{
  "num_hidden_layers": 11,
  "hidden_size": 256,
  "num_attention_heads": 2,
  "num_key_value_heads": 1,
  "head_dim": 128,
  "intermediate_size": 704,
  "vocab_size": 2048,
  "hidden_act": "swiglu",
  "norm": "rmsnorm",
  "norm_place": "pre",
  "norm_eps": 1e-05,
  "positions": "rope",
  "rope_theta": 500000.0,
  "rope_fraction": 1.0,
  "qk_norm": false,
  "attn_scale": 0.0884,
  "bias": "none",
  "tie_word_embeddings": false,
  "parallel_block": false,
  "init": "uniform",
  "init_std_qkv": 0.0373,
  "init_std_o": 0.0464,
  "init_std_up": 0.0534,
  "init_std_down": 0.0534,
  "init_mimetic": 0.7,
  "optimizer": "muon_variant",
  "learning_rate": 0.00915,
  "lr_mult_o": 0.676,
  "beta1": 0.95,
  "lr_head": 0.00789,
  "max_grad_norm": 1.0,
  "warmup_steps": 200,
  "schedule": "wsd",
  "decay_fraction": 1.0,
  "decay_shape": "linear",
  "final_lr_fraction": 0.0,
  "batch_tokens": 32768,
  "max_seq_len": 1024,
  "doc_mask": true,
  "train_tokens": 209600000,
  "max_steps": 6397,
  "dataset": "wikipedia_en"
}
MLP neurons of a small language model. Each row is named by its layer, matrix (gate and up: input weights) and neuron, and shows model dimensions 144-239. Each number is 500 + 40 x the weight over its row's rms, rounded and kept within 0 to 999. Numbers have three digits each. A neuron's up and down rows have the sign that makes its largest values positive.
A block is one neuron, or neurons of one layer that tend to fire together. Before each block is what it responds to, as a language model described it from the Wikipedia text at the highest values.

Responds to: Mid-word fragments. Inner word-piece tokens of common words split unusually, often capitalized in names or headings, as in Sy-st-em, St-ud-ent, y-el-low.
L6.gate73:454471517515507438533459455518582493554544521556449520493454445465470485524516439492551579549522489436513579549538496498472529425460502439434424482467478527506469553518449507451451499503482469490493571452466421453480510460519535578477534490439509501488472520506512500518508514469540512565
L6.up73:458577609504442503499444468428570514525461520478455511556450455483477480517505476539493602416489459497548540523514542501464516538474531485453470480544512495573530536543504477445532511469474484455487507457450464509554543556528572476515480520458447541502524538542473534510521516481516527554
L6.gate174:412518526530410545559482494442473514575586491495486542500503539466490481559499479497537489527487426549540540470471511457537516587552495537522506442447425554457504441503485490537524542526493510539420484489524532536536527482521504438515496461511556540539487481451538464445524427476496441476
L6.up174:514566516469531537509484455534529557552502523566439481529537543513476501543521554456550445485543445479566526476581512449530506578489518516530477488459501464510534501525510511462404555464558463511491446525486462536452504542430530464514525518492542467468511507506483516546450515494522534590
L6.gate362:468516489401501576506455452457530537468507475549484402508475509543482535483547515439462474514513502520521529548515549473457522565516471473480518550523507485574417468558450499472519480483472528542485506515495445481439497578439450532450464565529552470491436513491459460498513478472495518489
L6.up362:488481511482483566574551535398534441576487465493459484480473476539444490500518533504526481520508490486503473552451558539458535515498541491468415477542466467490517511517464513548500533546586470575445521526470496481465493513468500478507550449507462508482484515512468446547492507434500442500
L6.gate637:517534428493520570570460460445479458460503527492467466496506543493503520477505507509525517481417436577472563510409528542470460518502519507414520470431521397492552453547528489498464518548495475541403464427544441486505528546520535481504513426469519488508480506510457526539446502542426564543
L6.up637:447415443521543534523482472482512424470484492522454458557475458470481514481432484464525505519490475548543482531531467520451399477491505487485520502484459450509556503489467436469471453510509527495415441461473572522521436568469567514456527454496497452419477536543455475416426540493450444490

Responds to: Mid-word fragments and possessive apostrophe. The possessive apostrophe after a noun (Women's, Men's, club's) plus inner word pieces after a short start, e.g. Or-che-stra, laun-ch-ed, an-ni-versary.
L6.gate236:445532570516528381489435482470507558470503474514524537488454479466522500506480516540461546516574473529441492448475468485478437493464505521481523514478529537498498556485462551493490477424465495527539491525493572447487513555402457465541486536600514526475444509511522463508544501537466489513
L6.up236:427506499538535505479465498432542521581553425493457426595509465493532574426529504619469454483514518551478520520492485492537529525468475450499510521570442490508535519490516531439497462497457450545612547529470512535527570505465499503571534579490529521454430539522549539550449456468447483533
L6.gate426:537461492513436469436462470527518444435489567487544515519515444530409489526522465500494512449538448499492498545552520507524493437540530526521536413461508475451486509498492529508539508519534514439494496524412545529521426444499526539456521464531472477444493485433518503492465498524553479483
L6.up426:542552463503458508498505517562462461419510434490512547512541481486534439560456451474534564465473567465513427542494510519540548463503555425509504487525545519545539432511518555450512557517479516482484554489453506430486547563367461474477523527469598507440478470469500480512489557526502497484
L6.gate482:543507474497474489518437508599439473502510520465512402521519522499523420556490561546487445510545534522512498492486448478485547557521533575530481498506489541452504509524513458473521446462531545454474546570456526412509494470550502479504558429497466554494515554412475485523472562555464449517
L6.up482:461479541507513568641487496486518434540472517525549542528441435547429388552454531501519464462439468552501465429521514531504472614491431506553489527509497461472446496544497517519438496468453477482499504468484513501459486500517568495445466456492567448545584505526506501537454470514548477513
L6.gate622:510522522530475445549535560499527472486518540435477547469496432483381421499476517581534522561498555464506514426463502494546498509560608432566482550543522516454468492530529517516449459537508496502458492497529498458524466491468467517453514489580572475511557471439441519550518460489524481485
L6.up622:509481479519503474406514531491515509537524444540484477533495496521403558491536502593542479415458499511441513476564465501559484485512485435559505553530502539598545476470605447474462430476464468483529488545502485476527525528507462506525533454481464554435506517456474512432522451515514541418

Responds to: Time prepositions, word completions. Completions of During at sentence start, plus during and at in time phrases (at half-time), and mid-word pieces like aff-il-iated, Batt-ing.
L5.gate13:412524484500543467469588524506471514478557456475481461506543475457491551483564539414534507431430509487574541456499413521528531501470495513506498397516497494485464511510528584488540476470491581515517486430426477541503488551537543523510483497466465514428506489503546464490415498511466522522
L5.up13:482498491493540487452558489423524464514525479466483493546528562527518548455570500516519537513543488509441531473496458414543534511492477560494498454458447478486554589512488549496555474450565462491489537423499494433520487468525515508458459407526504498482583415489461462510503506513455514416
L5.gate112:448503425426491497392484496448536529575465414499519463443565540475475518425448522459488482460470489425549457479475497487471539495519489501501482568520475441432526450518467492525569528430472489489500520497488439480470500501434456535513510568447455454538500523516597479459526484555530520463
L5.up112:522579460513543494452456544495513480526461457516539548433494450451499582556492521463412500541546484534580520539516511462470533515479529537539467493516492481414545490567452595527424480475465485490492519521467486469482508440477458497455503508529534462486507510464527496435464503573468544461
L5.gate128:490497545472588495499434503525481563523502492525473466498570506519577452539480560506463479526502497496547490419535478482510536447593502513507567479511541561458543475493441512501479535475471472518483508559484540490519507472452436506512507552440539538429505547420479527373523453533453443477
L5.up128:501532552527498539514375482435515475519518508585524494498531491498569522541582509453423532482465480498457534387485475474562516389510491555488534511514491505417580518491543470471447533513537458442543529493439510547471548544482453495542490443523541540529516483517519451443507460471546483545
L5.gate151:455484530458512456506550477461488488514543502542469450453539535517409555454545537513505545451503524540501494431541470503538493467521520522487518440442568466517490498446497527546444582513471518455453480498482447519481486551505464545484506498511527477486517496492494473452455488468539514471
L5.up151:545501573471507510481465525538539433488462521507502544526491489485447523472535479465537484442483484539488568468439580461575517414481569499540472490412536548475496530532474463498500464497454559378577540469532472520460503486515433496473520493455535442498512487485491433503484522506467501530

Responds to: Word-final suffix completion. Final pieces that complete a word split into fragments, mostly -ing after a verb stem (leav-ing, Hav-ing, found-ing), also -y (Nav-y, Dizz-y) and K-ing.
L2.gate342:520566504498570551515503532487496462504485543585589488509474521520432559472492406519522508423513520544402484501556493528483417510501552494477463440498504479504459468539519482469444497529442501552547510502523537436482587491434486465568446493511518527413555473478522545496492517510448464412
L2.up342:441513391483519459492475513495476482517530545525507487440508573517514533469463406483531555409479456477541459476539567537499453429523568487519548499516513464465460507508533506476485532483487544524509500412531533485473549442457515525490446540527493528470565492489519481520488402457538423516

Responds to: Mid-word "id" fragment. Word-piece "id" inside a word, after an opening fragment, as in Hidalgo, Yiddish, paid, Almeida; weaker for other mid-word pieces like ri, ed, el.
L5.gate265:502453447537487490443472554480583492481472520470511501482452498506510485527520435496491495527538417566507545460552463507425471436521585461508467496541539463507505563527518567526467499470446413541518459450534403541501522574471541517514545492520580502488520471525441489527498540523476447484
L5.up265:519476402458449483465534489449558500532463417500540464466566551485466493485523506501525553470443590433493539548392476520482551514554496496457509508466546467516505519457427481528485479474466492555528518481444521484492522451493502503520546479514498562462515550481517489504469504482486475421
L5.gate318:450437529461541571435469507463533475544443528508517533530532446463537508502573539458472419524466498511542441514500457431512464534512449472529510526472536447568452497488470523515466471523528593558520551468464537551554530528455431559507510605518514545434502546496522471454480527457512518556
L5.up318:457480535485512487493544493467460447467468475476532526490540512544413523480514441530518514482487440459509561452474558394443423516449508561537475491469500507485501431480508507527482493496483505491484442491516530494494467411491520443500478576490508569482484485520488505567482471533549485503
L5.gate497:472582523443511573536488476506463609533521488536538442405514478514438461530512499466508498553566463469564587543504455506517524461445543522522487472525496481555570520558458500484509497552427535530438458459472551493452433528543512482475521513406491516452410535523527472453446507432525478540
L5.up497:457458438469503530544492411532541514536585534516499400508503585566510497556451532492542473573537527455523503483493480420409480510490429543480462503514464467575511547446468522509510418408569531509534478484543518509504538512500465539459439453471473505510462505511556469514546458459496477472
L5.gate652:497500482486555516453452514485614443508549478452536508479465474545477523516526514580548381517470464545499517567573464538507473538532486452457512608498481467468488488482556560543504469479497466590609510471533483500530511462446459507546527550456455434506511471519513511511485540500484480466
L5.up652:487443470547538537441519508510596444446502537497563580596520500558493507483557529498509453565507484521490482517565483489499497504485506472487555506415446481386547512428437500501523473503487470540474514486532570531496553528499503496532522563471457506526432477554565500557486529548508563473

Responds to: Split-word opening fragments. First subword piece of a word split into several tokens, strongest on "Ga" starting names (Gasly, Galileo, Gaon), also "Le", "Re", "ed" in tables.
L2.gate399:505429513542548405473485521528517495542440444487504501512518472487561514452509478494554468518497502454487539550524548477473510489552511497462513498509482448506507503447514426481466505505498550523456505523476626503427546541530546494532506597552479561446496507511506538438493511550530546539
L2.up399:523478568516482503397508528476455482545510444426566476512519516475523510490476489498534502536442502439485503517462496496430561546480506528481469505483510432507472486452537471484521494489582532518523485488474555473469546483529565525441540556459523550519523499430532560389502516496554563494

Responds to: Completions of split "the-" words. Word pieces that finish a word begun as "the" or "The", making these, they, them, there or their, plus a few other mid-word pieces (to-ur-nament, F-ight).
L6.gate98:584450528514445480532496491519482546475544510518501554453447507451507518469511537479494533455486549533525513469500494439533476504458575575492544512504518418470471536479495523536433462557456522529480548497485560440454489506521490501552505415474500501488551458517423527456496439522498540566
L6.up98:493497495444534497509501509527514485539439547519551552499491515504489492465519523425460532438475486491554553489479587487473404454534571472518561467547472501495491529530463585540493510486459467531442557518433476462451589488507546496543432455504472551469495546495507483429514469503407559558
L6.gate103:480482513477522501573502487485544452477483493473537477500460473486480420459515439457454497456469505482518454511506513441467478536498555525455440486474525505473514467522488542476491442496509415548489416509390487508506493470477592455516542486543555484491464497549519468501496480522510556587
L6.up103:513449502471555451554492558468507445519580464550525488498465523408445554437509407512499506498408558503509540556502490478555550479530458505443493546498437475506471595505498501469516480522526520462561545488487483381482562460515470527441562495443437542490533494483537538520433473518468438474
L6.gate150:519515443482534517608502518469605516475480488489539440529517433526535474453459482519477508491485475551547520486458489521489471448519517518482544540482451432494501580463496481512427490479475554547534561475506481435446432560514537564489506561469457516447521450486550516500509490517533507547
L6.up150:514509493511569497549521478549556521514449531571473445558553457475512516499534509594491508525529482485520495522505457558618487555514487535457538444525472521540462532407505518491455503530512494506515611469510447530539488490513501408507456413574524560472553442507485460491449490558469506496
L6.gate267:520480519473519528460478463452534487513537519551492533522522459514507471483530513494531475516556564520510513557503483531513521554555524561410521556499473481418472500473584476497482475446461507502490436455482555469497467507451500493466540503551450505497584498513457478409491475565490494560
L6.up267:502507530500538414395427498493502505405494493528471447499482481540594416490532489453498571435411624495469520472481522457440541461565530561526522504521455503481529485436533554464494524475540427431520453431460440529506431477539500571461541584472508532433482537500456559433480436487442489532

Responds to: Word-final piece and digit completions. Final fragments that finish a word or number begun earlier, like t in fort/plants, au in daughter, digits in coordinates and years (19-94).
L2.gate569:531517439530520547472546546509521517444569538517497549474517551501439438548550530471564522506412498527482587473543503467479588454465465489606495500495508532516520528487518490540424471591460483566530484517487500462534448523431458494530438491512523529476493508480522501528479483525453442465
L2.up569:506505454480500457581521483507508510472514540452513486477441555502492528516514456468546531462466491508494553516424520540504566546485554510511444520441442494459494485537520545496449471521463518491493494566476523503510423498482502524499496481446547480502538518557450526494513496477451480413

Responds to: Mid-word fragments, especially "ch". Word-internal fragments in the middle of a split word, mostly "ch" as in Ar-ch-itect, Ar-ch-ive, pur-ch-ase, and name pieces like Co-ch-ran.
L5.gate187:458570437443438488492519548483457503480452548497490477432548501516553484511478434501501440410561526504548525467553506532513469495552502491466507465438518622521530436597467526498495522518502545559507503502510536549509480511541496534469496508509482539565571420533522580510512445501489486454
L5.up187:521518522536502536501482472482532451518511520444469464595506511518462453508466507517561530463466584535501479502466483478467534478466475509559502532479487355489533521558523510530483476538439521491477481491525507573517500509578559539470463505526512441510577419452465450518429470446486437499
L5.gate331:533448593458532519553497542468564455432513518505495477452485446519434485512465554492495438480471511506460500471437429546449545530471391517492550508493484550467573509457481534503557502460522488454536508465502363506545529434517481544431506465456481481471543506504465494506556444471519453429
L5.up331:444479550493439500566503534408487552527500578413559487514507475571422539436578453496532499452520581532490485462480479540455529477574542568456532542527608559470485537510452485541487467519543573502474469516563469475515452478465471465485503528476551412502527493444462453519460486467521478541
L5.gate644:535507532464534496497460556590486455533501495521520596473482504464515501470578465496523537532482524536463450463505516507551513505587516530555579465529473580495499520501455488545536455443478497472484459557524458547513557448439458562447459502504505531407522474459478587438509499518504500479
L5.up644:428505462502483460522533551522458531477492487578485478441574490494485430504560486450627572514470527488521532456498541548557573494507510546503501481488538503603547453442539509515512453524525528565434558536501539463501545491477544502528515472500552500487454499460420523499554512563487456527
L5.gate671:449486589447472442463483505460470451560547538542522439460488489519505473551539454481510481574519484536507492509499459511577525471495514473493446533560485491544520449506485617473497479550533449483512502482528468536560568477519455491476467462436517593573530494455441504496519538484543515514
L5.up671:448488535408474541556509497549542506507511492563473540416606498477454540462543482498529485540554533501519492528494525470446563527494508502530572469486462458459517518512476580482518533471460424527553491454494511489488499431525510547443454523441596515569590531466448615474498458462534456499

Responds to: Mid-word subword fragments. Short word-piece fragments inside a word split into several tokens, often names, e.g. T-or-res, tol-d, s-er-geant, don-ated.
L5.gate84:454533458513568527514457492564490475499529527457493452530585543531495493472449458488514525561508480551577471496435473463540474537482552465492516516492460461534561523531525491461538463426496513441511454500541523471551495433522531531599501482467462518481511511506543526540555534509539488438
L5.up84:512549464508547393481429570556491450515450514462509429556535451519554437508498467497472576537469566533531502535493521542510477502538505480529461550566460489526546465539555560447517536592483504475556471469497529516506460461514578465503520496496501479593555473572497523451508537480519524521
L5.gate107:504476468536478492529519544563445570477504497579496509547519503447522415579510506463564548496598466521512472510526531534578551528476532437540549494546447502418482534553514575496416500496456507537445514468551519527514558461469457521476482479566543583613521542452455521484473548513532557433
L5.up107:484528464519495434532473449508503471482481532463528454564473504506460470482514504460452505508470485532509477459506459600551591498476585468602523496592550557497515510507485548459487458470541429411492468487518478505537482534548474443521525428566518585578531518429555499525579522544509537526
L5.gate234:528512541462432576609543494510460491529458440462532523526537470493498451512491426473551491477517494463579492534511531531528530478536465539501491504524511484512477431511458497480526501475499449524482522548524580546531551474495564414498505477452571514451438414492422464567518469521460434481
L5.up234:475515499456511450504514509487470424463482533424532536504550478575552492475516539517553450492468522520554525478442543529569456532498530592485490430527499518527497508561492478515498468521490512490494523442525527487543480484498572560551527480505477442516450424511479585550570460438581514524
L5.gate578:556489467511592490525479496479479471503470486452427407482576458446454526475544487534566523469475488453478477537502462511500400480486520463506501476504503505459498484521438495502447505498464540561474410562500456499484484445507575505553455525536501488540457483481380517511522465537521434525
L5.up578:493563464507556463470516536522456513519489480474492433500522461570569501516487464474484586481447489509535500552448512553545484495519489451544512519456512521417492529526542464503506487518495528555544466506511526536502491483494485468524444496491494557467475467482459475465547507590536460541

Responds to: Decimal digits after point. Digit tokens right after a decimal point in numbers, mostly vote percentages and statistics in tables, e.g. 54.2%, 46.8, 33.2; also last pieces of years and words, e.g. 19th, 743, sauf.
L5.gate133:472521512443499554551438518469521499499517513537517527516481541470523463504458482533446515541464456538547400441499524452567539494562495455548518561515415508486494537525508552539413540525566460501496498471534459485500560467454480467461501457550468606513433494585511448470600526497541489448
L5.up133:505480523503522545436449579553473547535540458475500532505524505449561493505512445459474470477440530529524496527516504567500500484527530491466489481511493476553501485541557539535446520485503440534519501512482595502520550495516483493510534542443549486436474462490592518486475547514450492557
L5.gate149:522500477478506495497487479444516569598481455539454517517508452531499529570516523483503530467487523478503506497535455517516511480437515562408492620496585530394510447527540518487491440490535453526489472517540432559492569540464492437486532471441461474511517560538590470460496473519515599556
L5.up149:527497483537483500436540475482528430546487506523528486575540490520447480517487470450454448449512504439531436546479413491525454492496499531463491529562511442480449447525568544546508512518522431561576497471515446488471547597485523439502470517476476448552559481488538517527486491532504561509
L5.gate242:510430511542485500600520496455474550520485413603442559459585451545516512570489531462543523444470524512524465580542440491438532498483491501473436500443509591512542497514522495579456575520572510607442483566567488544516450527498542464571481451520473503433488548565539509432507523573482546520
L5.up242:559456507453533531514491517441527500532498404523514485495538557432512498488526465515455488533451459510477508432495544469468491550510481512541593502360446452533525469538517478490466521469527520510532464477522471537502497512476462430476481478511461591448457488525548542478502483460393553526
L5.gate379:500467504533412532465524548537510535499544516543542538495457475596474468569553450542481519417496501483441489558535493492501501496405500554451480511504518504469515469493553511513459502455530468523522539522468492561461485467526566508565527475482539481560508533548512535537562501475473564587
L5.up379:524485481591494532461555542410539554512475484466473523537529558537493480468450562479447480418519461518578517473460506466539461509534484430477518446506494451576416511507494488447520517520497415468471459559507500553486518509501582501492577503491443483569567465524537491495543533538494506489

Responds to: Mid-word "t" continuation pieces. Word-internal fragments that continue a word, most often "t" after capital S or "Fron"/"Plo", as in Stars, Statue, Front, Plot; weaker on other pieces.
L2.gate210:513524557483546561509549460498527390564503524474575467488493509520489564534477448468509479474553591536521498500526458442495473525539546490466474533517508483470445510514501492463509437513428456498513538506547536486526507516584487555512488454442508487478507504441474484563591524581480443521
L2.up210:475531417474536583440502523386487483458458511438565465509522528401532509494481425521516489551590539506498460514507461430519469513523469476502509569493530480528502466568535517523488515448516447480550524508541502555576497518492530555577548457491556491505514520460479524510499558509469518496

Responds to: Mid-word continuation pieces. Word-piece tokens that continue a word split across tokens, especially "to" followed by p or ur (top, tournament), plus pieces like ath-lete, clo-thing, man-age-r.
L5.gate72:538467481526506528451492516440480526493540514509442457609505555453488515526501485476510504503458525486469516480508543537494425463483510454520448488477462557462497498557515440520514568486477512459495502475467433468556544487478545546473515505563514478474543552490528484518431553466474509529
L5.up72:507497469542534498545559505421418528532471448446601446518488530454491504542530553574486514542583471465487532480499520447442420537487501480479483542619499495567475548498566490476488546542549571505496476487478468423448454471535535425502492481542512489482492557491472488457535533535457559553
L5.gate299:564503560489521535461518504467580565528527497489572382525497529423451553444493515565428468539529559482481483569474511504507566512451457493430435502488419509446457475527511498475511542539524495471551516512518523538458547525509517443494457513500486494484507474430485511543473617534501551501
L5.up299:571527476527609483525530446503520491505513425504545456500553511543525521497505504493459559487536509550544542563525528467533543536539517495518438447515553471546505468550478434493539491557486519527484493524430565566535482538522497506518391526581555505483520480476464482445433523433462566527
L5.gate396:484467545536470497427581458439530524541526458490537519562510527467512456506463462418409554534513522443539530512471472407465417505521477552530478507560535472561470373490575426521446470525453479507549518485485443498496505542556511486514549560563483506509564524497480519470548510464504485536
L5.up396:434512543495539518487555515450485543499538547496518520554533515440554478551526464539508496539497468429573508520560461545474409509482430554512465491515505487521458473507476485478590495506491474548550552491538496479494523496506590529505504582533513527483608528557440512507508509501547497546
L5.gate460:449546491534459466548453498493450528480588514454563487518435539583530481458460492549473538524544541475485534557448558504550459516568545462579618453481505497490450506468472443498483491482513550438563518476436556528501491498459545508413471538537519572558511453546527516505510520466504486526
L5.up460:495484558536523464594489516436528444489489502448560512519537459489534489460451510554495533478528575406486555550466460510592469564538518483527538503517529496538450562553477462528505419538450563541497486531478475447505453466491494459441503548504460533491544514525517517572445445465522496520

Responds to: Mid-word fragment continuations. Short subword pieces inside a word that is split oddly, like "ly" in newly, Olympics, only, "d" in Budapest, "n" in Nonpartisan.
L2.gate430:493463465468460498506539529474438442565472542493444441480533559501516515525566552433525527552550478513455485531637471509523522424453540546461507500517468456476482467489480555509465541544493513475540452536481495481441511478545477485455508457451476477571548471489454510587513499557509549462
L2.up430:508495470528480558418494521508531461460505468500469492550539577539516520512456581509513518518565502555521515552459522520481540460509539496475458488493445485426503495515424506526468568536568597547564432443504506535536551528512479505463442483440461535459518425430516580484479543553499531415

Responds to: Unfinished word stems. Word pieces that need a continuation, especially start before -ed/-ing, plus mid-word chunks like ch (psy-ch-ology, laun-ch-ed), hen (Yevhen), ers (univ-ers-ity).
L2.gate390:438491546558482476490532478525537500479562551506509495443471540623386478524508485475435493533484487463507497502504507488552498470498551529541506460515511547537458536417532468418555477548512463476484513500561546513528555473456548439505480472497479516531391493471541501477489486448492438473
L2.up390:409417584532466493492525529467552475540508549504508515443479558590426498448520470497516472553477529437496492490536497479538472499552504500496498514500555545563532461471527448555527532550499446495468579490502530478541565493458466438455457478557446566554432475476494537569479406538476397501

Responds to: Light-verb and connective completions. Word-final pieces completing common verbs or connectives, mostly "ta|king", "ma|king", "ga|ve", "took", and the "to" of "due to"/"according to".
L6.gate37:494532456454502533518554511493508553536431490446495516457523459530486469550506519513517521515551517500494549510473522458494510485510493501531471480402557502452519514567463483537468580544471502398511561493538486513490545489477463449498464513452471500509459487538546494494454543490490488477
L6.up37:488422524411500521494510494534475477458465530527445516509488452497445479493454490493483476491492501524530514544492502487464526484568460469465512484439562540543499481454487543427575470530503593507449521516521545473496486512484437492544635443428457466494518462560465489501420506542472550525
L6.gate88:521440436471542575521489534590457504490503523576469575523532531605536597548447476540522482550474480480539521467481509463494559468493534466543463444465535608495545421535462484482493579552513499538497494463512435515493530535460530483483500507510431498463567454485521538548475517513458470564
L6.up88:566399454475578519551490516518490513494517529536512554507580513528546584516439513555513479449443480569508554437524495482462535479421548444524457478508509528522488478520470515508436555530497464547491450531480475529493522423453500533458558444507520519489460464513561513524553470519456492544
L6.gate282:466522499507423567519561504535500497527506551468492495476487521447498544512504533480476423511468474527473562490490524499501526488445491470505493540487528545546523513425547581527450457524493557492443542556447525526507510550541510499482482455519467492466512467473487499542429543503424481500
L6.up282:437485523503542472527549544570577478449505513519506481526519495547497480529554502518527512425501482529499521474565548472431452506451565472502482470516467533459535557473534512581510493508586509475500438548478429516457476511371482463511439509499540462472439480567524508414524478430525549446
L6.gate674:513439485524580571496510443500493425467456413512543590478504519520503542511591478457535520456522473452526457566538507507560499510476492487543432560446491535482487477481469399504486528599584579486456488528507535480437496439506497423393469486472474529512425569474500525504482518514483492496
L6.up674:452480522479480478484564464458544504505447523539451491522499472531493511448512478547534488488516428535474451474528508508515556483534509489548492552542509559521575475487541471523505520508526570531517550492539553460545569468451505502533546523474486512495470584460556494543492570506477474506

Responds to: Quantifiers and word-start fragments. Quantifier or determiner words such as no, some, one, such, and short pieces that open a longer word (no-minee, net-w-ork, A-tten-dance).
L6.gate307:581454482524526496545519505453521514556498546510534475495508500476426503511513502465408550486458453531480515438563512474491468461488535500487514511445426476487583532549541529442446515429504560455554492505458466488461489450464571449592478460498482445515543468460516538500469548521578505533
L6.up307:516445503483539517502514512471494488449541441521581483534525535469490538432471467510488562522539532510441476481531558544486557486475553541470467509447435453562528533467474495491556486491502567470493481496548457562539503517560471489477469532412522503494494443563438538579455480488495517485
L6.gate385:458573535528456590508510494582455499473520538553470507438486460448511508451505458458466505519563543445438458509481481479459554453453450450509501482512564526509493448549595551557562515502506515508508463444540512556513484542470491477488457413453418527473518497501525530483534581522522515485
L6.up385:547519529451490490460476489497511527417506468420481500497510532424443482484476498538470462529431478511448545558493458539556483424524565538558449527561464474499520460475511413540512502471492628496507468557484560552494473458529480468433510552551533490432529436465465508453507494560509448508
L6.gate485:463496567481512460481508485516491533463543494518450545531450513511549508535491480551515554522539467485456424482548498556477616473473424523456514508494535492522523549441584481405465547547508560477577515451510581568503509511450419465507530572455456446486460534527492550486544533549544493467
L6.up485:498486503475505582499477502485441507471449536463483469447501441476551511453562475551544493594463530464588480523468563575504566524528482524512516504442466453521440489504510519508496522478594513456540562558480475454553508478519553512468499530496485420571454531534499549481446494483494469581
L6.gate548:514501525485470514496479496502485498462522525543579486449495563518523558529487484489516464469535444544576535465524422414550446529508524525542579563522531464474528527478559518546549477506514442544566470574481524508528493527518538481546479485514499520495574448560490498483532499547484546465
L6.up548:441508466459522487530409498520509407452566531545519503467417547513479520513501493493571558531454479449520510596484472546472499487482461589458477494518533472460607494518503458595457443559557445464544546485536493520439486497459535541438483523456540535506493523400416513501494573535541466519

Responds to: Mid-word syllable fragments. Short middle pieces of words split into several tokens, chiefly vi, udi, ri, me, as in Mo-vi-e, St-udi-o, Sa-udi, Ma-ri-bor, and 000 inside long numbers.
L2.gate593:480443574524488494488469516566518432485497532498442484512550506516494429482498534627499499467513430550432508462494513520524459455412524505499547438532518520519512459452505483550501499508487497485522470489442505515487479481472464504531466548444464496534561534468474451522477524499594539433
L2.up593:511471544497491449495486475536483477483445488475510448485471561494460490568413534518488474499438485497503507405464437524486442469479513587441540540514540515408492454498497569492430475511449480468477466527440558502521513505459460447493523533529481547477475491436395545499439544483548511535

Responds to: Word-final completing pieces. Short last pieces that finish a common word split into fragments, most often y in an|y, Man|y, Ever|y; also vi|a, Director|ate, cent|ral.
L5.gate123:470492474579485484484512527470561492475508553552501503428492458518424509463563510478518475508449587509525461494524450472477504478498633528511559528463501538500504520448533567496473443498444519441526466451508520492532534486481476503504503503452542491443485467461493516495467477558549587424
L5.up123:445496499532492483431515510533512570550531501498517555554486445511467504469477521549427466446501535547484453508505535544507540559509548410525417427468490476566529507467464530505528505516409609511532522423530533492581504519489493429488557474577494531525491517499513550584512470538472504554
L5.gate357:486471503459477527513506518522486590489468438475563518461500459545502495399466387493475517461531450532497519501479419470464473446419469464512519518511532442487539459545471478495452422541474494450548532505498485561432505511594474510463439473428500526473525531463451558544492432511506548581
L5.up357:463455503485480499458510405510533558501527506474606545543543497510462457535508488539470433504477444533455508474504509523536518479408492514484550503569547459526473452527440545509476502466440540497552572499442480532500482415500487511431474521544486508481469550505496499478503407456543518559
L5.gate450:510505610491465478501525547435499482504528498533497582533540519507553464506485474515420535523557480499473533515522471500498484500503454520489610455524546516467520412473544524481530526512513643467553593532556531529528521486499501430537495519514553567487462589552539485483557539448548533440
L5.up450:511443494480489507465481578467497431519487540444468565537493504508466520641464456479502503558458540473524508490527469527449482472485505552537515537505491488540483386536488523489598526519503480533513541544536430514567512511483488479428561514441520507480506456452491465422464549490473480531
L5.gate582:494446482515541517509568510511615484472406536495501549458468514452468508456490437531505476534535504502528422511488450470466516565444542478563534490503557490525487484545518503418498521498437613532559511428490572478479492499527479517531459506501477532492514515565481437511499436486485470518
L5.up582:541486514490577469495376525503586543512473518491422446533517498418507492543493595464450465504509533557455542441563522493533507451403481465525503480518435509435507529476491477470445487539449593490516484520559562500556461520510513507517490590547516563526483554519559515488496439520498444581